Weights of a small transformer language model.
Architecture: learned positions, biases, tied embeddings.
MLP neurons of a small language model. Each row is named by its layer, matrix (up: input weights; down: output weights) and neuron, and shows model dimensions 0-127. Each number is 128 + 24 x the weight over its row's rms, rounded and kept within 0 to 255. Numbers have three digits each.
A block is one neuron, or neurons of one layer that tend to fire together. After each block is what it responds to, as a language model described it from the Wikipedia text at the highest values.

L4.up982:095137102098116140097173090164097160144103125104115107123118127147143086146150146087133171156141168135153118116121116144157129198143163164136125139155148174096128128129151139115160147113090087141100120127142155097084140098150150136129102128120098160174108136104092125097136122107106162078125113101139133093091126137133126163179078102120090137157165156140154130120105105118129164125129
L4.down982:119157113141107131132138127172125092139103088186142125125132160118139120152137110097122141128094121135147125114151101080114109140147122085092120148114152183112106121090119150135173103121110095138155137159130102135092113147134123165112129120125089100108098116144127132127189074087140137149095092172126104119136153096170152108096147123150147084134088117140052116111092166148174135155107
Mid-word subword fragments

L4.up113:091126127145074083130102132104158130080132107122129094099117130155130143160164123117101101115118158092116141140158137140161120144113138113068161099180154108156154104114134114137121104120145103085134172171069116143097140118133097116137121117182120112134142131136133102126122130135101117114131121152089140127131091194126127159170157077121121128100158145123094112125157135118158132121134
L4.down113:132149127093130096113139168148139095102096119131106101180111135136126128119143124130142143118137116109102141108145115129108188136139143141100123128143151145207139146170123125128138133118098149140127102134123123187141169129091112080102121125149149164135174113119112074087142112121149118142154139172146082183104140146089147157132160173175143102169106146139126143138123131119135100119145
Critic-verdict verbs

L5.up15:128097152127097125092108141113121098125091122154123151165152096130114110157136161135142122162131097104118130140108167120136073156144065132155066128110142147136097139145167121105129175165148147109150074148124072118096122117133114130139179178179100129120115112096134138135141111143142116107100111099120122073126152085107143120116100141107116142103101118169103117135140111141151112119121
L5.down15:110128123135134141128161152140099074126127157109120106185163139097147126153140137138105127139116094138121090138141112149136160120114121114139176075103088119105117168126145127171096093130138100130136089145148151119148135119117108115162123138095149143067125104131126124128126113083133161111110137121107142141089203124132139130130124154113145085121151129106112108139079154137125108149119
L5.up179:145118136111124107141139148143132109141128107109132112147150113163154114125095082152119153142121169158089123121119134144126124119104077138112150141143134106160186148122123114160150154114155149113129147103126148135131130097118122136092134144111147161164142126125165151175127151121147076094121148126157090107141095102136141168123138148132115134127119091134112113127121166154108186121154
L5.down179:124112136175150146106124147117121111144101136139089171109125124121093104117106086118187116135114136088141139138121127179142114134132133126122134182167120133106139148079154145109112127126111107155124112126108134134107156125154088133121132110166142110130160123134117165112088097104124163128133091147131150109133115126107102130185126118112119113120110138132146151179119118130129106148134
L5.up695:104098132093095101145118145099131148110152112112130138098134098152143132104142142191067132127118138084104137136138134151133138101174108126114088114149101126150160135184101077150100142146140150143148122125113128092141116157121121120092136146079117192119170141134097107140068108105115156131135166077149108121130118109125142127136128147101174148149123148124117153134122162113142123136138
L5.down695:116121101089114144119131133167135141128147135112129108195154112150090088164135144158120168146153139172150144153095145133167120130106113139140124144153152122126112079108123115092066071079158089115148145133130097136157143138154133101117107144102108120115148164136106165133109100109119117102136126142101106158156148092132112119127128111154130148121130127152140136124128117107125096132118
L5.up955:122103114113119097163101125099203129150143133131111130155114094091148132098110153130084126107145145093145119086163127141128086166191108120107111104117127102144137130177125129135146150134072159120127164122141139120140101105137097136134126133139157153135142089129138125157087092116104137121159119087053121111106104144086187147127122137107134153142133118105122122151148183124163169102154
L5.down955:142084121148129121080121137153138100133120100124162131161168106123099111138143130076113091125130148145145134149122148169075149145161112110131110085110178137122140141157134103076152174166153097128122130133141106117083166141146129079087119168159150149111146112129138157078125143160140107163118083064139175120132152099114152145111122132166143120162191103153139124188059127130123101125116
Temporal "In" before dates

L2.up382:124128135143178087150115103128142157112163148088112137118151139113107141139140144130133137136104134114110148106101097181136116133114116144117147133081203110138128134204138112099103082112089133163133145101162109123133151171161153164108147125143095104131116121170094120117168117144107140160153132138102126114154117141106138107089136120133107117113165143094177095119192129126144104097148
L2.down382:138129119134116180108116127116115170138089105112101148165128138126093085122115125112119136149135148131077121130109121115142132129167127127130130141082105077113101157165118117121090107146121163169179136134142117164108182129139134150132150111112131139139130125118134154071109140094108138137129121151117140207148114147121156136091109160147121162123145137150144147120130100093191121136145
L2.up492:122139143113122146102125121065166115138135145127119148137130079168158145098110118126155100147092127145125095099110124140086139136128161108164094144091116088127124128160133133108158104150105111098088131148086151127086126198149115152138109131154095124131120087126164113150119117123105124130122158108087160171080161125151140123131108126129076187125129117139124083078163109139110141120170
L2.down492:154133151138111108132116140146122125104133170104084104171147064118192165162093146123164110102078138167111127104125132114124158130174148125182157149107128138116095120121143092136089142117170102131117109093118177119125155122114081095095117151123144143119130140131163089106130090112099119124124132098131099126102146168156128126118094143127131084148107166141159131177140068154148128103119
L2.up651:106159107161112143095137159159129140116102101148097101127116117110135119176116106124123137090149156151095108075163114157140115130128082140127150157158129097137143096098118134118105127159178132132127118144098108106122127142150085122102211130167146144110154138127118113153123114131149147116165168115149133079134137143109166094141080134114132111141117146118153120100159119143133111119134
L2.down651:119142082138109145160157132139087125072152137076131122131150077121168127132105146142162127153137154122061089134101183168133153108142094126109126110142154133128095115163149109097120131126175139132109141107150074152103106116142118133132139130124105141120129142115138139133148126135152144127137135127101105130102159123132141099130132169174141112124175147081127137160106093138117112119109
L2.up1150:166133145122129146114139115083115101127113090147114150149118133154130081107155136106181124076119094114132108127157132121106097126167115113104138138117158139157102080120155118131127142146088133170089127115116124093156176171098140149116154119103131171144167055125149150137127110125112139124110135155161107120097135127149164111111138160107169126144147134145175095112142163120102110149091
L2.down1150:090149115106131153103101128117111159105128191112139155114153113147120131096153113149103153157101142143130080101161135175136134129146095167106159129157114143127104177103115110116101103110159133160158133102127140134136107125089129155108168145190123104118120186106137098150146128142087153147161168127138141126127115135126147112123137122148149121148091147124077173112121122136139148153121
Temporal until/since, auxiliaries

L4.up1022:059121130154131141111131121125115129123131122086178103086138094129160148109116113157150084149153140173067123139148117119093163115127109121125095178149154091161134113099136123129171151131118159141107097145161124146088082149115141137080138155127118119147131136131107127072117112104151131132127091136139096128147105117136134139156126157140114184119154103125164153122115170064141168100208
L4.down1022:129138133090113106141144104139163144139168162118112123138137158089086144114103113126134139098126092121141099136165089099092153136083137131126126135162126123142157134130111140127128175139100162141100130124118099137157093062071130139138143157118156138144131137160099115122123107164191120113084118144149118104176113094128157105127150144112117150101130168112158137144103136128153106145135
Biographical life-event words

L2.up348:080126144160127134106117123117118123122154134098098146141106123094151186098136155112159141148130116135081110142116131087124119107136154140117122126139150156128142094116164126154099108091158102112136120131120107114184135142167100172128117144128119155103134117097104150124100140169120157106078116149095095092144129166157158162126083147121138100124173109170142108139098153087140113145047
L2.down348:122133103090132132120118151126138112084093106137108114110126119112123130151155083105128112104120114133089103114150148152129161148105172108111113135118101107132133143143116154134186164121109122147117158145139118157124126092101172092105131144154118099134179139168131125153165132111092096184158131153114110148093128130132103107118102147155147124155090093149102123118125164158104099113136
L2.up396:117111142150119115088127157082092122112129146127148173131127099119141161117139133112145121122121158158147116136176106156135125093146126092110153136188138170151161075079110129139122122112154166091128125146079098132128146196138119171106122111139070158118139073120121098118128124131159140150135107163078120115121111163142160119154113107132071135127145117159148115138203128145143123136096
L2.down396:115121144096122119130127118143113159097151099168136111165124126133078136130155160090130126115083151126092114079123099098119112158138157104132106122143073111146122148122084136107192162130098103120131168110141167164131153134105134103140085144114129224114150176130118096070149075125119133143128163125155110103122183122103149083118135134135125122129089131104148156159108144114146118118124
L2.up544:105163150155154099132086120103139116153136060110174128091118107123145155113163126163178154144098097130163098142116120121145163103125139178131151129159125119146111116103115101127128159161113128111153142131169102149156118117151145074128139118132078150085151137148087086108133092113119127102139099156097130117084132110147142158145096178172132132112156120126183098121096115114175163121095
L2.down544:144152123121138160170135144107123178112103127136107144146164199081092099116119119115142108126115123124119116114130121147089092105177119147126121131117112115134102104142127136141152130103111101109137146118188134155116121119157154141141110110159166122139136107108068124099098123155141145120099124152131122118136146108136110132158117159140125192127113142141157142114091127154146151127086
L2.up1337:135142095140111168159094134110137109139112128144214136155112084127142151117133100174112165155114132090110167143115141093137122117123143145141097131099155159161169099137152122129145112120137118088134134082118098137194161121144113137159113098138140182176158139097126090128092132134119084152109113139129119135104110141119130134143060098134120117162113123151148137110135101094121100139119
L2.down1337:147182173088124110111117159106131113141124123113139091079160106091143153143140154140115133107105132136121109097151111179047104139131166093117106122147148117118106136144108192150139156148150138090110115132133147130153152134111125129121117114148126145153163099091113140128121142111126062136163134153129125120163103149102097166114105117116149103111074130154180098143138115153113117122161
Official actors and statements

L2.up264:128106081141117126072070141116146091146057139132126160123125146142171153127126191158135126158143135106107109118089161130126148154151134122133142142132106141151140138131122121118120104148133120110134129166117148155093116130107113109132115163135113138116143111119178170050137144108140128129109090146126153138120136135106111187130176148141126116179116100147116133103133133105130185142149
L2.down264:135093105116139141158080107135074131168119107118113123114157171086113158134143146154120135148132135140111152107132150160129098127133095116102112149146100112111100121129106143161135139097123112091130142165157141120136150152114128065104071145114119125123118129125129135159094135124125151124097104105132132182147133149115145131124167144146139082110148191119110121160134116106143083125068
L2.up773:106093136163133100080109110131157165128150148086128170113131137133146133159148141147146175132135167123145168127131094142113131126135170103112118123103140131146114128129119141173153149100113132120171100100115143176136122092122101168164121136129131156134139110108152154144115113094138120074127091131126126128157099111134146164126173133100103091154089148103124137119112099151089129147189
L2.down773:076127119092163109127118095165146166152121128155103151135122156122119147105129124138106138095072143145112160108086126153116141131107148177140111116092128158123110100155137125117151161150145163122129150096096128149168148142114117113141163100140133092145150099120110138102114123122139124103115075123162124155091108097126122166179129157122136114153125099140153168155138119174109123090161
L2.up1275:131120124079115114135095099154134157127136114149101171189116124139109131128156151137134120132108143128191100110102125132138131141131167133115117112139115092148151139188130111114137167122128129111173163145151129145129095108095129126133104136128128133112104090148146128130135141102124119154189151136133129116093134100133180115100124089173084102156104124132126105130135131155136127108115
L2.down1275:121114132117164091107170111132069122126107124142131144159166133115125119144153116130123081118147134102116140175168144138159127138114139125182135117114136091137142123109121106129121114165132116148132192118152126126146118134124102147155125143114062099134159160142096142121131097119131096153134127135148119114136114120151172111123126158131146099102140179167130132110088122167096126138154
L2.up1329:134130153138125109137096152130133080127110180153123147148132157126115133121115119140129156147109172131084105115185133141142135123126149128161124105170145147218139150110154137132164153060103111088146142164144120094132135121132076125157151148138124138090169110108144140113146088102121121143118124136098116174100091134082132192111119145148106111142120117136147122131155139124090108118126
L2.down1329:154139143096147154136171146174126132161098134138111109153192157112105108127130144129117131089133072122150095100083078101108093136084130141124122150120112141115107111123116158128069143134126135144126111127134089133097103094122164148118138107115122073148115120167127114150123094149137110115125182123078109092104112145114136153141123140123184136108168125143141134138161113131131095136098
Mid-word v/w letters

L5.up17:115097134095111091114082147134145153093056156137126151119129127151108119144091139172120146098113122176132124141116122131115074132166128096141098178105137184170176091130167148136123125106159141101150107088109118137142125117174122125157120159165139142150143129100061133132127154134156129156120140147128118112105101157140179139140146116115068146087152117187168138162117113121176095129103
L5.down17:068157104117146118135094156130160162113117137148153131115138151147135141122154147114132138109091097174146156117131106113178113151162126181137143146163150159137179128207118141148129162147110120080113141117098132145125123107103149089142118118144109156159112156135124107110119112132195154119117107165120137141151152152119159136099092176109136097126098175104134151113167127131146121108085
L5.up92:107139158097116125100157164096141190116096138104114134125125131124138095166112094123095133099140126144111114142092109117154093124097132173129117146124146135127099103151120122108130141113109183139154177157125106142137114127133134148121160140147113126109130129096140127164143162177130144122123153121078150138098123104130153156123126109091121138105135112156139109143102103103165137131105
L5.down92:084126114106145113144120070146132144145127155087151141128131132166142130128112099160144118099123093165070117147094109117108127135137122136106109157135106132112098133129114124106155131126139166158124105106125117154112115111098122138098135149171132182126136131110125115139107130146142151107126070155185151096147126089143145118146131135128112133155142170139118108123150108147132108094100
L5.up446:095131101124116140076087141086134160063125157103138154136093096112112122123086103126141069110126145142101148139110138113142109132148124122112147181124172132150124102101135103113142103106148148111172147132089134141122141132159123121113127090113115144146123130146098128097115099106129092110108117122115136098136122102146132148141115148164082152117165149139171133158105146083138100158121
L5.down446:114128161151171132125104134108149163150126138114115147149124159113135100119106103121119142132146158166124109125123116113112125121108125095125124171143128132128130137109076131095166116179180149121156113136111108151132129117141130145097120103176112172148158147087148068114157106144157114137096103149143148099132112137120143136149114127125162106123136145151129118157115128153123103164117
L5.up879:106146069120115120104139134127117089056118162115176160130144119139104113112080135149115136102154130141131115139124116163139124109109092118117162143115123164129126155100128141076102120097097165137145127107141161157083108103180116111143152080132143155134124191141128148120065123147135128136124123128173142145135130118079170134144147130118123163138138144121120127141130170101182147104136
L5.down879:123167160089127134171133153116172134120133146106130136090125139159077103164128157080139161093127143151097133147113125152155149143089117132075160084131079104114166096121162146132114127115153128136147166133112111173103121110133099100160120106139129178177116163144109128166117126146147148110131147140127147105128146152140122130134117198095097096096082139104131117092128120140133115099108
Reviewers and cited sources

L5.up51:173100105140156170135131138120125155144125113138132146105117129131118114137102131117154164114126114096079106091096126120151109133134103130152096092137109127112099103114125136088108111135178167149116136081130193115150165117120093173120147110128129110146130165122186112093101146149111137168078097133138112109098098129099112116156118141119153162160110153076192131125177122088094109155162
L5.down51:149172089175115138140161138133131121119108138120168148156150080148155111115118087154166145166140108142150107125150140092120105132170134134118129163125102126144097141085141132139120153150141110144144115141143092157140121088123139106119183138164134180120112103140133109102153123184144122112124149093152120110181100163135135137140129102129133113140130124150095097148145116122140149124145
L5.up692:119095132116152096094123163068107125144176122143119092102143102163170147149140130118128150131153126127148055145109117160132150201122088102156128153097061117121143084134102136135140124132075118145129148135117094129159121120120131107148118135113119109129159137112131167136141106155112134126111135135105136101151126137127067138136120116133123157195091141100106105133161126148121158150128
L5.down692:109122130129101129121142137113138088162126147131126142162139098133147114162125100165092093106108145113127183092150123094113154126140139118133053104160115140164192167171132106150188125143186105118159111112122137131119071119134133099142141103176131089142160090134124138124113095140131096144105121138111133127111107161158114117124113163113121137080128086077141132120095138129135128137143
L5.up1045:136114183147129089098137166123081108124053147131153160126153098141139127092090107160152141120152130114159158089136162143143119161183124138146106110153124114114115124165177107148123133196099104138161098146139146112117164111155110131095151105109180108154109112167143101133105121167094108156112133086101175127081137138145102120096124135108126122142113157196152158130120138132145165109112
L5.down1045:125124145112155161147114150167092122119060134142134128135122192156137138104113099143105113116152143118110120122066144102091140145159118118127123131105174112146122137133101133132147130139136108125124101172113154107103129153137133116119157142133123134138119121127177097096115084146053125096126148150131160138150128098109130098158146172139110149117134190052132148162122124134163100111195
L5.up1252:127064094106140120138157165140127139126122127152105110112110061120193143137142141098157115114175147140133115140116120174169133105128109093107131155124126122090157130102149163097149123142083118103159149145119122153072112076164150114116110133079139088142198138145132108108173125145118092203144107109127127125174157122116101177119103136132133118169110129137129146172075124163144176176138
L5.down1252:119093133142128134140125149130149103148124124134091123157136114145150097127099085113137124120174167141128138133169117138112135103135157064131167129130107141122178163107139140093104150140133131111140117148165115136106115120143176147154152101104105086110166141150100117155129116146146086189094131113161153158145172130090074136128141162119143152140125132125137139175063140137137112146129
Table header cells

L2.up44:121099135146138117124151101097102177151108140140135082103138113131120104135084169156112116152084069129115072135104138090131113127066122131093143141113177104128119149133148123164123161089103122129136151159153086108113101147091106118158136131121153136148123118147132153084140099108141124095131128133136148149136127100112124119121107137147116122117144124083128124120145124119149141155164
L2.down44:131156083121094097163101083117127137133140125068112115132146141112103130133138104121084162118165125162094116099158135105114162129166159114135159127196143073121152130092070117144146144135133076109115121141164111145163126151114132120119136152150162135109130162124130127109109124102133149112124193189154114111157179122097123097172094131123110124094121150144122148135104089141144132152122
L2.up76:118110124129138095097106099110087127110100112135140161169122112128109144122159082160122128103160102141085119168100122115126161178150142137121134115114122103196112161131164128126132105081135117174133089071097144099112121121118082113121126147160123103100148126112170103127126102104139148149148135100152118142179066135136130132133131148099124111118150101119133133107147109109133153121146
L2.down76:137133108143133056155091159112129164161130140097105112171115099121151088081132116118151119108128114134137130117163129091106135182141094093133138142155095105136125137121132141129110058109115130127105119148120158132137092108134134176123115112146088138138127161135089105132109118171146121121128118148140118159139134117156112084110115120154152144112106154147165101131128133121130141168102
L2.up666:088108171149153120139145145081068157162155177112112117098113103131120105129154120126087180131148129157141124131131118111156121151110160171164130146139172108141147127173165130137094142104117124070122107145131166082137101087167105161134134160100093108151121114116094120155149130116131109107116129092131107075129090127123109087147124114113141112159157139072101130119107135108144145154140
L2.down666:080143124136098145115128201156097132112147111155100129138080138150093106120102178123147141098184124187096103156163137172146101156140144107150127115106102117118155120137104111154088114147109098147119150136092110149125131124138093137142104185098173112166126101151098086101096120129154125094143137104139153147127109086160118140150147116139133142151164111102146125098171133098119124156127
L2.up1001:126100165126152120125150129135129156119138151130085082080105132137115158126103138153104166111130125165098145105124105138107148155073146139119146185154114098124112124121146143083141133141088121115114157114122145135134142116126143123141136153100147154093125128151101108116075118136137140144111131111145132115114168138129115110096124185112137128132159176167132114150122131147113129128126
L2.down1001:116086154118093100129104120097151094193123168161102107119119128158118153104113133138124114098111149141093112173089127151092117134115104144132110143141132094133179140124172148123161136126113136122087163152145101173116172148103128142125139134095144155151143146097116108144084119174147118153105104184172141112122099143142113114153118154146128143137126137123150121135172123126109124132134
Origin and transition words

L4.up303:135106139159112110110111106147168110088146130118156150146143089111152163088125079131130103116110141105134097107147125157103089105109120122095096097109104123178131138135082139082131144140138121149134096105097118118113143102116108169125139167159154083135121120104160130158100131077116126144136140107122137144077142120175137183176136132114114131114153118115092108123127125123137147126155
L4.down303:129114160134074099158156142117137129128110108101090118142155098123148097154102107123143098125159143149055145130121134161093142102132163137152111086112113128129140115111118100122100124133091111107126110115142096143094112100129138119120090123131106105140124112116141093175100130117139092143125165099131158149094174150149110124113117142168145063097156096138105163085145145111166130117122
Forms of "be" before predicates

L5.up82:122100140113142124105124076140140129102141108083129112130106139122114135130138122135139094144111156114099150109152164132055144097125149151159150151130164118119135127150109154137184117116152116117096143117163139152143115140121103124188158194160127117120148104123152135108145147111183154112143114113083167130125111113110142153136158121110100149142139102102111114185117149167152079145178
L5.down82:129109118107156105151137156090104154123108169147172151145115142114161141137088129115098131136153121126104120103074117128139112120121159115123203113120130115110129134150118150144131122134109166128152131171099143117112111115135186126101113116084134168136134137096155146132114130085117086141105098127134090136145119123161133149121126166143142125074148129123125156121136147082143095154124
L5.up904:118122121136166103142131162099133153108216112142123103106106108161127112116134147131105114153163123145160151094105128125105092105095114118122136149101146131133112134139151095133200120196127110101107100110141104097119138116146099135121104140153126116162148124120162115161156147125134144139137144112143126183093080156129142116097057141102129106152118096133128117104125142116151153096175
L5.down904:131135081116154109124141135107123134119128135088121131122086125144165124147177121108172127125113148107095160167152148116114122142106094143149175147118141129124117129150065151133129137088110109115149151127142120120155141134127113087139104163144176172142122163080119191103134128099113178102113150189114157151131138128115138151139109105174106100117113143132136156131137105127112119106116
L5.up1174:136149129129161088114159137098125152125121083147068124132083145134123150145121107108140152128100099157173129131122086207127154112167168115113153137122122102138199149147182138123146115114121154160125148174076099176119121114147115136120147121117119122153081092117108129180135139104131101108136081084157134132145113148141161108171083142161160133120122117148122120132151127171160118116160
L5.down1174:078118150120105142091124102151137145107118126125062094133146142184157133104084153123123125168116090092085116147161142127155122151093121129155117112128198127125144140135154097128148113124126141120099107123107112162151104095156111113131121142115122153121084168147131116120088092124122117149122112171089145149135082114126143144145151122172119100173133126128097134173141079107151109083132
L5.up1521:118131082126124158148110084119107112132146123145131121093131121091147137176139153134129113099121131121114118112146124139122122144136118087101153134133118145121099115134110174148123146111149148128137125122149115092118152104130135111087169134132109108140114148125104120158108135112136173167133109079114140149122112127135130097132151161105138135102159135109183116064136131145112138086120
L5.down1521:080133097092082132162156160130121135146136156153108154137164161180146087124136155131126095168100120122110077112140150133108087080150123144108102077137125098092175097102124118142192156143133146114120119150087151105144116141114093111136149106094115164142139168126151126104146126119122116127123145195157082109144119169137098154106154140148151120144129153100101131131087139131179156140130
Word-fragment letter F